{
  "intermediate_size": 2048,
  "vocab_size": 16384,
  "norm": "rmsnorm",
  "norm_place": "pre",
  "rope_fraction": 1.0,
  "init": "normal",
  "optimizer": "adamw",
  "learning_rate": 0.000642,
  "max_grad_norm": 0.5,
  "decay_fraction": 1.0,
  "final_lr_fraction": 0.1,
  "batch_tokens": 262144,
  "max_seq_len": 1024,
  "dataset": "wikipedia_en"
}
MLP neurons of a small language model. Each row is named by its layer, matrix (gate and up: input weights; down: output weights) and neuron, and shows model dimensions 96-223. Each number is 500 + 40 x the weight over its row's rms, rounded and kept within 0 to 999. Numbers have three digits each. A neuron's up and down rows have the sign that makes its largest values positive.
After each neuron's rows, "fires on" lists the tokens most often at its 100 highest values on Wikipedia text that the model never trained on.

L4.gate1757:502525535450486522440510486477482490508478456532424523446499495547440502462526534471532436522518469624578496460469475528602487432542576501518576547503451498523520557497575481457506450535498531444498483540487600467428486519544486534589490541572471419534491521480534475526459440481539525500507576564491514468511484451638456519529496478544499456505501488518518458540483526514431479478514
L4.up1757:459523623534543554543566436492479448502462481510499446572531468523539526470558484492497499511492560487538438521500454474468502532470509499554550461553519440559477527458543485549501559561577551496501527426525514539487469557503528497563529515555513455518468501527486411504452520484474521407405557425428551521515544437530582487526566453475526457466542489542507508487535581541512553503505
L4.down1757:466533515508568454463560521466523467516486500567475630509531485503523511463499505488452439444480547504489535557532466510528584513501432473532506535512463464520492506467458481512459480506556556513457477551522490483546437419493492504412512453441473508452520499503498530527530460452561512477508421469507529524459499504454535433522541473450550482567509478462542475487438534540431513572550
fires on: " ===", " ==", "===", "==", " none"

L4.gate665:541425545532567574429478549533422486474469388519513568496515466485431496502486544543572501471511576507485465542520539525441516545491492457505563508488506501583459451614514456502475487526456490465493617464495440497464492552572544571481524467471535530492498442478531496474495561558600523396499453582535520480511491521544548544524555531555582488446441455512541526532501479517510509536507
L4.up665:486490463472463498520532482525570452425513508485531496446492508545533498566505518455512487558500473501518440456534454471470492546456459570523491502509427520512543557504507440527516497486486479451506497432474436455527462497478479576536508507499449426479546530569497440531501484507544468523587499466518609475501516501517556473443430509525456516514512480466480479502513472519556415460490
L4.down665:532468526511557545486517542501515453517504414546471505467406515532505512466426535436552528564489556480482568432463488422441487449466564495534577465454489464565484498524540555559523544522467449481512491525406452457513558523525479420479484521433505492524500462517450530524445540543507457415478499541471511467507405466524451508505442516509504492433509509556484438494498527551543548545508
fires on: " ", "-", " Title", " Label", " det", "/"

L4.gate387:464542468550433503533583504495503514514471474492523509477517545514472504526525495525479491577488454506521454455554528526469500505432540486531396509552488484506489527466527453480489446462528541463497545533459564480573547506500542479534470445553459558540463440491518502509500549457534576493436505544490452433511549484479500518526500523471561477408505504538436506517563560543464534466501
L4.up387:481484505528494493528545455487433484561468434493488547544546512430553456473488513514617516421578502493522544529540464536461530542515508432458545491506434522510472457514507493513483451531552540490462524442465508564442552476507515494472541485555451498536472502501530518526498481469538504532461464437540557446486524525483441435595507483446553499539524459550514483474482518503491464473422
L4.down387:547536511512532481516507473449535474479477467510476540468485424483553517469550476464475511565495486474514460528522471569518519548437534482499404512496507475546488489478483424429481465440525495489501447484503492518529476542512471518557475536523466418516529468506487532518477539495546529519491478477465573493475610459550543535492478462498517514526562485486536526507444507476415468519498
fires on: " |", " St", " "

L4.gate1689:419497499658465640544479411479471528457445388484506448480491513589509447497461527420540519495507518470534555491513464497492554454509467469538538507529485537573523540508536520518537496469501508551467601565500444496459432516480506520488502517491514536443561496510497531558512433452511539528485469491498478499450513483558491512513470469504513517454476494571559560497520489531437473406477
L4.up1689:437529522531513526570477480474554528475458460484513533557513510516537506586505482530537486538544485498481442508427515469489538463471517483492516491466553546489423440441533550484517474517484453466420504487533457546501532512496561502464544529462588483496549495415478465490439473535492545550549491527475493550488509486502514476471460503502562506507488481490509503479547514461485516525427
L4.down1689:487505454431540435493423412447517465494456554542552501503514524520496543466574448457491471489483469555447522454533427574501500511500514553500447454538509431533572487505557487536548508506457504499519480565493455508555545573529584450485474535513490482509472515565461527511503533544459414502506551500562564528496544512480501536486533557507499510439585535501502441514488433463428444519577
fires on: "==", " S", " ==", " Force", " South", " ==="

L4.gate1233:478491536462539557578543539450503472415487511565519485543558493430484507467487519487517492576531503543536548480477565478469530546491532467476433536478507429506505523475527426514474474472540453524474529519518522413445511559487508509433554470510450523567563457526471530463544493428482489504461489502469475480497529523475502517486516523454514530584472468589455563499488466474461504506511
L4.up1233:426444475517527467504450514533502437508458428570468418519456523467520473503494533495498503488480503500491572419452518511485523512491568493524458476477485472470575491498506495473505507512526511487440468506473422575489470487510460496495452447471493533510498518535509452550571493524448487495467546472584604498495526502493552394519548442448482526580471480505494446509542485518463562515510
L4.down1233:521425539434507528486541497490527455492521517502487552387491474569536460485493467516460513511540459566548520557491507496464508462563456542491485468547533528517500495464473504501507556493453436428478416471439495477516525491543528483463412551463529496538466415598495527491510555516437502562518513490551493498499506387477495581569562498478476494440429471489504478516486464514463544587498
fires on: " |", "6", "3", "4", "p"

L4.gate239:447498554516460466529486555550502479481455445510499491520472526533441469498467538528414588505487529486514477534544604549491503510508478578492454494449538550530471436486556523533487542499478512497527485550498504474467426439477548582527551520533516370487556502493496539458474517523410518552435518542511540562489563485455573456448515502425608526520489534560542520542498498460473463549504
L4.up239:505483495464527544519501457591541500494465490469534494568514530549539486497499482537524442466519548510434509484480482490457463537450509550504564520492490567469551551464458573526541573539450555478526544533473503529492583469596534448560424476505460540496492458472488525597469478477442489481496531519521505436500448491566500477490548384478441448489531510508482486522521492543502475462537
L4.down239:592513459598461595490461472526478561499516504522493532527459525513476517523536436438509501530527515456466458556474507410498601546507467482505466456513470457506406479474487512506520559461485507543429521461498564433587537524494483471525464482503507497448492532588512497521485508505505531435557488503562469484512537517503515461463513497538509464505515500570490553503532529505482478507524
fires on: ")", " ==", " ===", ").", "==", "."

L4.gate780:558541469442464576544477545506521544490440493451482488514469488509477508493605510520528463421526569542499520555578422486555490598479492501559449421507486497497524479528467547482498431492494517484528559510547498435455475485433461478456446536518488521527508476440444526496488510447532521519479541563469540515478540492524482528529484502562507474474475560507459455478517471495488512487521
L4.up780:450535456486545493519497532477509505481516515473461452505487526523507549454526436495470450457503564486522464506382456475531518541522454555461536459506529467553524439484549518489496504546537584485478491477537559551559527487488473495486496516437476436539539531467480563500480588427498483442482523585532521562587512491465585507459560476465575547477536540426497467469494491514532461533516
L4.down780:479509544475438459486461517488554439567485551495562545521500459454459446515425569521535500551524460552496504521462488521561457496486493471536532439526487435538516494559478512522476539506500533490535545482404426514507509524522475457489528518499536499487502480451507435522473495595474496532453509423508501514453497485484512550538462508507519511478510477509453521467522461489488508478521
fires on: "\n", "."

L4.gate181:518470461551501463424472480472570494535456445519468440472548503491570522608465488565446547489489530483444493477619445535457460480450468492456622479521489438508490541508547438549504504525500409545488428573470558532475504493500443470519514494517506467585489542568595530535527513510534552513497508594502450454465414566547523460561515423600537411568467569489567509499476574461502515511481
L4.up181:614406531457477417431541516536495461544467526490494530477522519571503516521503404455531496446479574435547517470518480491501500455514490385553501461474505498516458483480503466501535440535479444446454474495431492510464496497504509485539476568498487525533446499546505490484513508484501551496480479519487528467371487456383480521496510530471427460510524562521485454501502505469557452417509
L4.down181:459490468510478467480429478539489559482539435522540507497513540535526456503463466413501528530458557569511550419485559489525552553540562525539453498527523559440447468513520445509473568523523436516455558437500492521504479431512511525472507505532437478495525516513490519473521562509638542451460505519487473472532490492485520497527487505524547481535404498471512583523528467466469491557507
fires on: "'", "B", "b", "5", " B", " V"

L4.gate653:480481485565459460445472480464418527497587550538516572483565485502516472473518517493529475534537421544571456488483452559483454469458581502439524502558453593501507470482572508498497553451474436541516421518486472493512514464464487508530501512436563414426514472465491507433527512551463476476525499476494496478551475527435439461529532533478520485528453457444499486463515458551534551510509
L4.up653:512453478510463511539464480458543537479555480509530461476513518418526527463502534569462486482524538471500450465448455411534424455451540479476512451591464575454475575437470543551468472505514450544440493520467528509504514542501516494450520532502520497417542477554498452545446418562496460599484419495415539499442519524504486520532493534431482566497493493485510470552501449483583497451497
L4.down653:536494459490467497495480506463490495487440541514542549432462499497477521507480530532486465509421535555474533481479494599461471470549484452460488612503464519456521513542493503419510506506488486470502494502551494511448518535516479471521496507375500529514480493592489474442543560551477507453489509495431470497482473515530473479453475487548421463515514559492462500547490511459495425516517
fires on: " University", " College", " Union", " Court", " Society", " Army"

L4.gate480:439533487491416524498411451475484503434489542476515487522498470481512473505522491516543545574554434540510528589494506494509534531475513516451545467445566540420518545565563496533524463499505552507518515485444402520501480448439510493445549499463520504514487489551505530507545600512418489513440502555485539611503523531461517459488560458545457520469395544496434513474513552514459447490528
L4.up480:479467561559512518510539437441544477502476455465475504494492535439432472518468426467520488479498532482551505496381466568470517478405526544557518506471487511528474530490520525478432513531492481535481591469476528506510477468431399466474490500513495428501523478586523521489543500488469502447528470496509544490484421500416487533445549589492548493439476503519471490578561508566534488492492
L4.down480:472546486443480533489520539544526457581572455490503517443456519495485436456452532473499525488551514470484486514549451448518471500541510460440553495541475539449541505505472499515558525480491376491488598474460518520508488448503555417506442503502505537561471517402463504473556559425465457548547477495541493454485482521491496484536481507426441547488431494546490489439493379538468483465510
fires on: "\n", "1", "R", "7", " Cast"

L4.gate381:521487549531503491514439471499508454511469548501469495476467506479486484465497480560523518572495538405493545481446497479449547522471536400424519586592502554550555554543505504477540412445536546492499554493543443502517463511537565565473464538487453553542538488545555543577561459545531459544479480530537558511482549502432538478531456472479453454565508525464491586539603444463475412465429
L4.up381:512523454524517496542534525517486427495561539510529465542478468515490529512469472487460502462535436447431488511393451503484508516530505447504458558431397559465452538423535535471531502430518534486472519525483519527467440527566495477456511514546531515546510499476518418501425468509528498527553473471512464462500475555512550535408455516498498531530469571509497521510432479426490547497431
L4.down381:501485442540527523570542525461450555494536516451504520465521514514464436444524474546553442477422549458437474509468525550418514451517454457452526534498421491473473497501545495549482501494588519489552521541503453469473517565537543500475528468488516490451463484452447394501431531531479495591423452517477461510467460474559577473437433550559492478481562471413500587492469483536475499468514
fires on: "0", "-", " to", "5", " and", " the"

L4.gate733:507507524477492441462483518469546500445565492476482489501539544474520528456483513449511522567538523480565500531499480468468486564456549488596420460490453435524560536517481413500516509597520548496465433614489509484465508485502488475507489465524511531561472516546548522535608483486418439503478525501515535501565490413546497512435536510566443575543456510477517517508484521490520370540489
L4.up733:456526446536572489471491490545546520500430494525475537567525451533463489518499488615541567592531546483506428518495454485475522496471528500471535474472486567472498547475568532475555480444584414501432468550498512495458554480479554477609448458573526449456492574491485539426495411491438551526524439522538515544532530459466509565541440472487522524481485465478514501484509479449419507407525
L4.down733:484440555501530513454500536483456476489533510496513534535507499535470472429493484497562503500543445489441533548507511529515452515504536442474480483508477436460545467488463466463431588539436512470487533542523503541489518446461477483548501503457517539504469483536463478402438513502492497479486511533451520525550478495492433522395467521437559478486493507549511505498483501463571485597491
fires on: ":", " r", "-", "):", " –"

L4.gate999:498483521449550447454547512467546493501473508452485481601547465572530526479525553536476470541500521562436465569483579523504504485471502574467490491469580464521595517546482565530444474510444459561475473463524472500498405469472471502468469512481504418530587496483516555491488531552495501508535552525578475543466483489533482539469504501527422521586461499449495547456536479512454454524589
L4.up999:463479505557550436536454492499478549482438442484538485532502509489548521423493467488530443513519512522507549534531490462508418484501476499475484486517528524535512421488470551537524482532493521500566489534477575487573525481549546540504512409442496445527557490538524531455497495403514473500473522457542481527419488478510512502492502529462508527542533514478505522497552435490459471502519
L4.down999:554454497521493520456453482496553492448541518496489495497505553421523502516491533496503416552519515520464439478480537519486524515448492531533393474505540454433552435454463449511492494564545477505517508459433543478542507469495575449442567504549485482451518504543519473524438526511482469498513486466484512495546567506455601484509448448575432484506558487525488570491405497531521516451491
fires on: " N", "N", " n"

L4.gate262:529470502484520500499478464471444465489525484475554545529525540500415514524511573411510540469489463520491463436575545496560508486495484511416468548534500522416467527486504405532474494479435489471479546516465491494508486515515507543535486471507515509483543495431493457503536515527449436632580522522512477496636548605515467473527525517531512517475441454568534459480497426483493500532535
L4.up262:476459438467502533474501479564527473441528468465486493447536501521466538486482537512493509503488531498427459569485541483501476478536487483452450534530498524488451538477576518477515420519422493465516531509472488511502400511492431508449488537426526509555512545488506549594481491499453503511535553511570561556562485541494522464502422505609591557507548424462432611414513444445445490529482
L4.down262:497441471475436524546555531477516464552499545470558487463526522508510440506519493560492533523487457574515523528546489519487478504470513500515504497517493431563431462541511495542479535480485541470495549436470489551486483487522455557483537484500521510504521570500520539496487484404475543472494538466480514493479510517517508452499551541490600498525532539473493461549420480519510514477460
fires on: " /", "-", " Gr", " gr"

L4.gate216:443559530485499491491459542523476542429550481506490458462458493453469460565506429469510544488474448482502499536523492505473571542487512517533468451490444481520515495536534550491473458514526531428452529463479575497500511475463451492496502569521493523511473493489489465510508450497478395503413503478557433499495498512493593518480542468504529454483444587476482496531506495519472464425537
L4.up216:521502458531580472553513556519438524484510490450455526506483481488556494504446497526538456458457434527468549522488486423395407512537507503544514466519526486474388497514425491501489519471496543484487393414510437467434444535590482505522505473552496470489547563486512457548559455504501561482392486487546473461471475538524512500536427526403523489475456498528426506532506511557410495515443
L4.down216:511538510525520418467566502483519425524508524584482500593441428507419499508486511521467456540485508478535457458493545546491526609509516527522462482473508468500537511511531419536494610449509503496428596474384533508501485480509457550505469495559512430534497483567510494538466515495512514479501535449479519488516427444539510513476546482464522474562561580451491481499495465555590491500509
fires on: " New", "S", " Bas", " |", " Sub"

L4.gate1955:535477495493467562525553470480483499524533423508524538502531552504557493492548473464575527493507561567529495468574518465501515511514440498453508552505566506483453499532471551520452540495493458472424426492454492437509494509453479464483479503556439524468538442502563461468544508491450503489470495588478460500529442555436460528453568524517426502490424516466558544477423514547525549580490
L4.up1955:405534515460564566517490529504430483477539566469535474503538526507479557531487529501569444459568460523558441442431466535407553557475552539480447517491495539486466520517492497467476514519492518493543486517500481495479521477503543479481480556399482548521524467512520473498483419512510426519461603473509522519489478558524511456467516529562506493512475506449501503496521506515492463507561
L4.down1955:507500555462516450468453520403482494533494495527483522490510461460529490484516514443487596496495474449428610494531541422561490444592539500394514526529523545598538453577512466405561541439489497473510520469446465492478579495474508564456418443510537444531461513521554505516556489505500502440488484479541466498511460489509487488525513474469476542496481447519510479537482417493554446444539
fires on: " Gr", " gr", " research", "ian", " British"

L4.gate885:466524528527471540455513391521502554516536433519541554465482482526533520540442530522529545420500469540487453505542545541445456498550568431535510513523504512514508478513513437452555446541523501540535534400534489475539484481468483545557443493574446490414497544542533541519544445517544491449523460464531521480508504564530441468506490529490518441515507520471477511574501491517541516572457
L4.up885:524481482416507526549512491465484554460566544477487495500506534496484554496540557498534515415505518466510509533495468451539472513468487563490484453545530509495449486550390489482492566453521519544592486514585504544441515540527539479501449519549404492507487600471529422473389489470494541420534512504495515417512486494563513481497546490539479531527515489524440521537445437515523469476454
L4.down885:569521456479520399466500458464471413567485539441416544564521595503551527530500524543537522455552516495545548471474473533505455571483507543511482504414444527448462459483600481520444490499508501498469516536488476526526473450460465549462469528553532517494503501525452475532479580550482517543507510513450503459588512499435479455465511538471528449429536516459575487540522464493492477476486
fires on: " en", " En", " pre", " re"

L4.gate303:466474527511512498487517526492504513535493439453430512511514524482532559412521460555477480567558562517510514452455583476522497477532564572502524482526475496488509509494483481601513436547569509531506451454528521577528517447540527491591513416534463497507525458472520454542534503504543544538513575452479543532497501513476479477475553510528477506560529524572541513553397507506395601546486
L4.up303:438408513540480542470546471455492430486527495506491469590563514460542552460406534512432542577500588416559531517503489441529511462504537515584537504500616555417487472477507438577509530506543458474513534508472562500563493499513495494532455462531530435474535498526540499463517463503488437506561541560560569500453605509478454540536511515470533543488498512472504589463461487502528474467467
L4.down303:487501521526543455526492460472524520471515423473484486545481516516544505639461532520528536435546520549496472469578549475418541496494523426500471475457502433554539505497447480466446481510497499463502505509524448571445508458457558431453471563444462590468552442483515543511486553428534517446464486487472451545526476509546515506545584457473480580474472467511417534498585476512439523543562
fires on: "==", " =="

L4.gate774:543495529485423520538530570507464496403517536454497496460461512479478490518491589487523476460559491583464481522502521393439502480610489432520404511483440462523564492502567533516606480508437472536543516444522508494487542475500532473473606545537491505560503556450532499536574518452450535475539459433473536508534525517556478468514492511561503519500411524467547553530496481493541388495444
L4.up774:495493482423484476473530543456507596557595447548418581557478489485484465396480501479463491484512535499446567484489558470462518484494517468492485486556527435525493560587504498494491547508502490526504521574583415482497509535463486504490465412476518578481519512504504470503460486505491516514474477449503526576450459589561471518505515515522471438592449452446576504544461548618548557501423
L4.down774:507510469539486509539514452521476506495496472496467612427532478480458484539503514529498569531438477546540499436510510467521493557482473498544544482478546490523566441435463388446483459532494514534613470464475518466517461475481533516562479451458438545539527437588478490528466549513463491542518567503513443485463469464445459526470539480551571462473520493472593549438424530487569525479463
fires on: " f", "re", " pre", " Pro", "-", " re"

L4.gate859:492531490498533466492473461431526519456524441531504508523543470519531512529502530487475483488450493557544529456523511454537463538451448482559497483480495547484513531564521435528506518450479487532522532624493555494523541489544493458485472469569535508573513472487502562567413517506531528507480562547486491502589531513451486490504481527524431455444540508494502494487560496505493508547548
L4.up859:562508466438544396512474476471508465519536489539491488524553490545468449459530522513512484520535451514529481465513548503481508487494435460436557551511502496530502527557557474470472436464456448503496459510476524562543435489511490537428476500542508444461507474577500572492497478514476554497482514432468470449495525436452482456575455480440522532530511483491467501448522540568485510429499
L4.down859:545515448523481464520553429498491455545517540416482476555566509533568560513560522474476458493507400474503555492558512559551464535491550447521458468573573518443532572492517479486514504449499485404522431569457469509506467442524542453422488596472506470511514530553532450492475519514426430455511439483536468585457570405513566542549489483453473465528413528501475513472489496479482531548534
fires on: " |", "ar", "ey", " b"

L4.gate686:487513553545508507440472408471480469495402461512460504512526481519535497525490495414532465535494559477490529490502433508521539499455516464488581475494457560539459434560505414539458440407470483454490469509489500412499471605449459487469496532546477518443500485584508542597502458520537509444488561569509552518522546536462530464464496468491502457588516477452492453452516498523514464367467
L4.up686:513497464503504528550526465473479550443516455526510479503602434498520510494446556543474444528490504487430423498530419485544482490482522510481536434531522468531567500564464526544525502411484551526448503503524453482509551547428425481455465541485490503484508463459486469444448496503516450458538510529481493526492519524483538483502530489541472442499487523493508498550540472533439500519460
L4.down686:528555563491499499556525474506399492578484430472513521508514501524543504438487500557583517513480487445529505449471489446556535491489613517551467492517413420532575484444543490491573512473533513535465540453501537519529465515488503504512534517516507505487589434461511491513495468493511521456483473451455493531550497534550525574512468544521518560542500509473482544463454527424493522454484
fires on: " ", " $", " US", " SR", " £"

L4.gate1024:479528515443547443438534535528525501569535562485411553475509524576491476523521494476530537513554492520529493562574466477525457472469517488500508441466555480537482511480550477500467483513471422516542495525469489489526455481504513496385550483522501435497518514498548512511392509541438466493563539512551462539441456491567472482503467521495574530504522456539428511474511468490509465461569
L4.up1024:495523510491523551557564477552465506403446505418504461497469496559539465512445471531526534480414465636559500488472533551449518532481492401450504526442448518449543488503482547479509461496489522494537460420527546480503493466485506442516566554557536447502459483459473515435507561537550527571499561527517525484520562537451431455472417477494455510509494461450453498499489481541479561578490
L4.down1024:585571545531543468495462525456450476504506515535532450448438436603507552510455467575426533522585450510541504532503529554506513489503551489537510450509391485512536516483478463566488531471437519479500519452462496474500547478466503527490517511453540487535487489468516432527539480525424467479593551518477473529537511502490545470498500531541483450507527489548495522515448486490515487453487
fires on: " K", " N", " final"

L4.gate847:522481532477472524459475496412506452499629508517493504560469503463542484534546539511505504455529487515513499481500519462504526456407488535511553474527500543497467458468476503538587494459534558514542476530487499529536499530475522473541604458544512524472486557501537546495472515524537520525463534485512509476484440476456526441554520434518515554482489441416514527455474544484449490479453
L4.up847:497551527486517506596551564487550489510547597497489490519507520464483519483526470540534514523617450464472555423517502522537458547470525485540539460479522470466493488508485557550504513471572432546466488503585504513461519515544522519536616583582514442500511371440506405519494536450449511519439500550508502527429538514396550475516516514511503483521486441486519510568425511512496510550505
L4.down847:504513438498484516510473511485540469577360450491523527499526434508540442520466521556561525472548453473503488530512485499525416456484507482526559553472436422547522522522547523492441519427491484509568492537486455529427549489485504493529503427469507478471518460499454533518532494433486457492518431551533515434434533558492562571431500518486509590538548510480560434488515462482491476518488
fires on: " government", " Army", " Corps", " Congress", " Assembly", " Court"

L4.gate827:429525496604557523549520512390467487529484551487461430531465468458499545460507503546530571540511435505522595399549447404546483502454495556446523424450368497497533545467581534499464442508571544504445549460520519502582509451448524504494557494580468451515513539481601493473486515497557528489460428536460469536541487580462504486485501468516497449457472468445489450518485558531458457566514
L4.up827:554524531517510508532525525481486488512488430524460510457453468458485437526492524558549545511532516513534490473508546526405505423478490596449549544535539522497498569509473492538440517491468498525525532545475481496550524467411566530482513570500536487426575503520512459472474480508472470477465551471476542482455511507458545476500544427508564501554432551469436461492490537504543556422487
L4.down827:498483512589501517492529584453539515522534547530445463443481592426472481589529499554520501535509459479550471460483471524587482432500533482545447482470507502524415491512549581555557480414472514524462435575523512472553499462542541534524449525503482483406479486501514461471575447480470521527523493488506510466513468492468564484489447440513451536536500499457455501503488434536497446554496
fires on: "1", " son", " brother"

L4.gate711:536518515547514459499544479496571464442503497467444473536444590445498513499423446489488530575527502473489519580460544460480459506507552561588514508465482534503519499493436517559506493496525428496488470558461556529509496494506414468511441434508596467555549528531494552514439473517476496487453513532508526574545467426538489424483487446541566526497537460576552556472561536507477521518433
L4.up711:512535484460520480329545553405508478538508500444470584544479451503515489560499472546464556485492526483505407487515470594506503507426548462486547443486483502505488516491509553473463486536462517549519499534476541493535425550566534460486526510476489466512489452526510525496538547489535546442498458482519508520509499492602549517514553494474553534459578471523545450543533490505491498510523
L4.down711:456588491571486456487514502483473419515485483481449494533437511503489567466498547483489434495473587496444451521495543543531497493444552485403555537600583571468475534461534506434555571556465478543496463568506499483516499514447555554466541483405503528500495509474475522530424536442478581507450459523539515545498512500533469515499548469541507478421514526538485534527469584474553553496534
fires on: "'", " \"", " r", ":"

L4.gate1862:394546427486598473480461505499518463472455552480536419510521522485536437519512508512480503599551474434502484493497502497545527481471459547425481565518502486508530479536489514556593561462491437529460473530490541518490465566532486490524492487493543502457456460530573509444613482508527499504463495496475490539483479504525470477520532549523531481481441555441492483495448419547465434513512
L4.up1862:532521502485539529504445517515440512470473507578477387463443518479527459588450531476516481490585547491524515451438505472556399429424528512487497454483512476464503559487462563505529493516458490428476465540466455558482518447464501502493459469531530471563504551505532518478469459500504477485521466521493537449529532560503519497458484424493501534459447462447543530556436471427493426447513
L4.down1862:435532548505504556464507449494503483498498468476511490503513537526494475482476435465515512564475576499552568581471444450488472532586494439496494458510508575466516463559535499472527512501595483507444514458526471450481475504522579478542511499480442499483509443486476515476541531404562571425568510556486503460479524454477536459481481566446484469573466573506468570470441505546509565493460
fires on: "'"

L4.gate1407:517494555486499583569528557517431467406460472472495509555481578564557476507492522495489481609509486491465495506500488465431500536533471480538485484524532478577520503515525465545491541488508469428555557531507475495568520488499405474537479520506545472532436467543494519543546526510535505517494447518465405501440516536539517474455474480555408483552528491458531454573575545480526519469482
L4.up1407:476521477505436515458581501563415549516562556511566544554494507445500401472543574399536456546573501503493443496483444505564488480539578477432472547533489523474546524475517579479446525516504547463463471484442450400534502572463492567573446501533488537455443484484503487492571458535532568564495498497438497562455571458437457482510503488484443435509509512516557472548537559468514417534546
L4.down1407:476540573519521507509507473578480394468576465442406539523542537464481476542461476593535512524485495547486527514474482470565568465522538520526439450500489519600505461490500438510459491471464518507577525534464428526519523526452449519528398522496498413451443461455483568486543478478431514492571478466547506517536450508488479527533411484526506516475533553441446564500476426544480492535467
fires on: " (", " $", " of", " "

L4.gate997:461501436522467497432589462457498467520474503513460455383442544539469544569457548484517413462546503465441425425527510419501488480498502481467482528512537526514531436476562525524552485496487519440501487469544482466482535497510545540483490548507532551429517519522492487576481501550422469494526599553541533513561446473435588550494509486389497448489491477508451508490482438450547499470522
L4.up997:513505554501577459538505545489516489420476506493556464497513519455458470518423564479570529549441455508528433494475441473520552525468501492520540532493500486492539474443440559555430468500560530456447483467571503505547496522479519517398508434463488506465514508574520539433458531497510541540524500437521447456563516495478468569477455502537517559468491513535484489556560554478455469429480
L4.down997:590481486447460440517518545452538590531499469484479469518550485438511520459527446436439446487493517436432537420529549455466487462576514497443469502479439522528526443567541536474538552545493582529484553495507542520450465476546524500476449486572413475562506436454496547559543535501492538525461491559519482471484462495513490502513472499524447515478501475510502504455533437442541528489506
fires on: "-", " d"

L4.gate243:507535560576434474496513490374572530502509514504564493460546501390517495497528442501430493527550477473460446510525451538528452510454512431493534545549499439473536459487550465526515487522525503504469472534499416472598492470490496506504464553515489538527557506571506511515449505481488496445469477452506531551452434431473474522504498554548481529431543549487575444411472510475501474558504
L4.up243:535576496573508595483459470495500465485560476509539519485490446452544518504474557455549447448520519523502431437490424591613500503517434577545490493537471504497473486461574462487502508543482421462522464473460514472573485557501458528510501523442554444499489487442494543561459499563490484490543426525412487489536465507541489539546556472381473496554439410466487548533509471477576479585517
L4.down243:533575477467485532550478516405553540606472548520429493533587476452535466420551497438394472446502508472506454481572420452475450485427583540451486548497482478545508457528509456426509475461515499577518565555503493538497549383534491556534544492508540517508446480492462530509510529475525522487458483486501533538489483501421545427469469522543471472541453442543505471413551479512481479496506
fires on: " Candidate", "incumbent", " %", "%", " Turnout", " Swing"

L4.gate1775:480423525526438575556508438491526435502493474476542457481471455555542482444451571443477536497453495498572530528571500480494495564494474469490530495526521582475498501564555587518505439458488523532517407445452503479499473546552535527508560468494518455506600505527463478544541461513451597506530513567496488556479503546525564462478540528476603517532501447504533462419520533542464467575544
L4.up1775:480512451444530533514432484431517525507499511571529499466454501513533510588522490441498488510507496517577507495556497420573476429539497590490509480501489546600492467492463495465495471573528525416475509494515528491443491474595548500478563491516412507506547494533428528538488515414475492469560527520559525505463493491484523607526446513518539528525522513535501498541505516537452485463532
L4.down1775:469441473524493452432486437498551487508438547519505471479521498548443491494554586510491558421515516418537548484453496515481510469540492580476436465471452473486488473487488539474503537516526443487540517532513537528538487472525479490534473515459512515504485496459505508471479507490485440494489447511432467476434525529445477534560500511531523518451503478515458509537477501598507503514482
fires on: "==", "|---|---|---|---|---|", " ==", "===", "|---|---|---|", "|---|---|---|---|"

L4.gate1717:419501514503437541590517470502519488518493512459449578499481496524524419463533567417506496516448421410540484529495533541544447525462499468506502524484508472544558400450483516455524478448515479494520448502492468459546436514452487515565469496450501418468551500568535566483564473668473546461574431552487535491527601519480546443535542558493546491524507476531533526458498447527534477483554
L4.up1717:481465565434514489506534519480525484474530453460533604546494517525540499551522507521486499454479516481470538525519462478486434510524501501530497521508529451506539510478514519476512510473592513439583449487472520468524516518578537386509514499545486435596530497539396529553441512471514571466494442490534632540543518512408496533552511561427526476498524547480484486487482513482456509468479
L4.down1717:461524479509543549509472523473497541504426442533491426484491478475488551472525505543521468516526529543436472515508538541482533477556545541506488483546448512511536455491412536441496423431501511535608492546554473518453542498545449508456486537524494491485547536449561459442484440523530541457500508443469520555476499536548504509558515539491423471477573529525499558557438549463500498492470
fires on: "===", "==", " ===", "===="

L4.gate1188:444547541509526482543518535514430593537478510497441524555428569444504457468520500544478547509606494505500517498474511445585512614468490454499505521605426486442449516534495488576525542444510473486537456467578471520529477497515538459475505504484507451437557502513615500519496483480487542493497510512440540496500466521515522439540564536462464457456437550460519460558528541531517522517519
L4.up1188:465472484499482515476538500462503462524555500609546491529522464488470444470561466488446549475581496511523517481494441497518497436456426464477481524542493485440499455439588483494454559461525528490552491582519511468481439485590526504544527469461520525512566514507462542516494510501419538515521485484481429572557600580507507552550491521363530473433506485497493506560520459471485534433511
L4.down1188:515487467555534534504493516541516506505507492434426467498509465524537523461486448442560474478517546514509445462448507514532542510452568458544538528473564536527488500556501466450524456475516504432496496484497524456553484412492565464454463463486497511533466439478467507469534474457527541459512468528536580516518493547460497538453470468524522546533512506460456518418479471489459500491466
fires on: "'"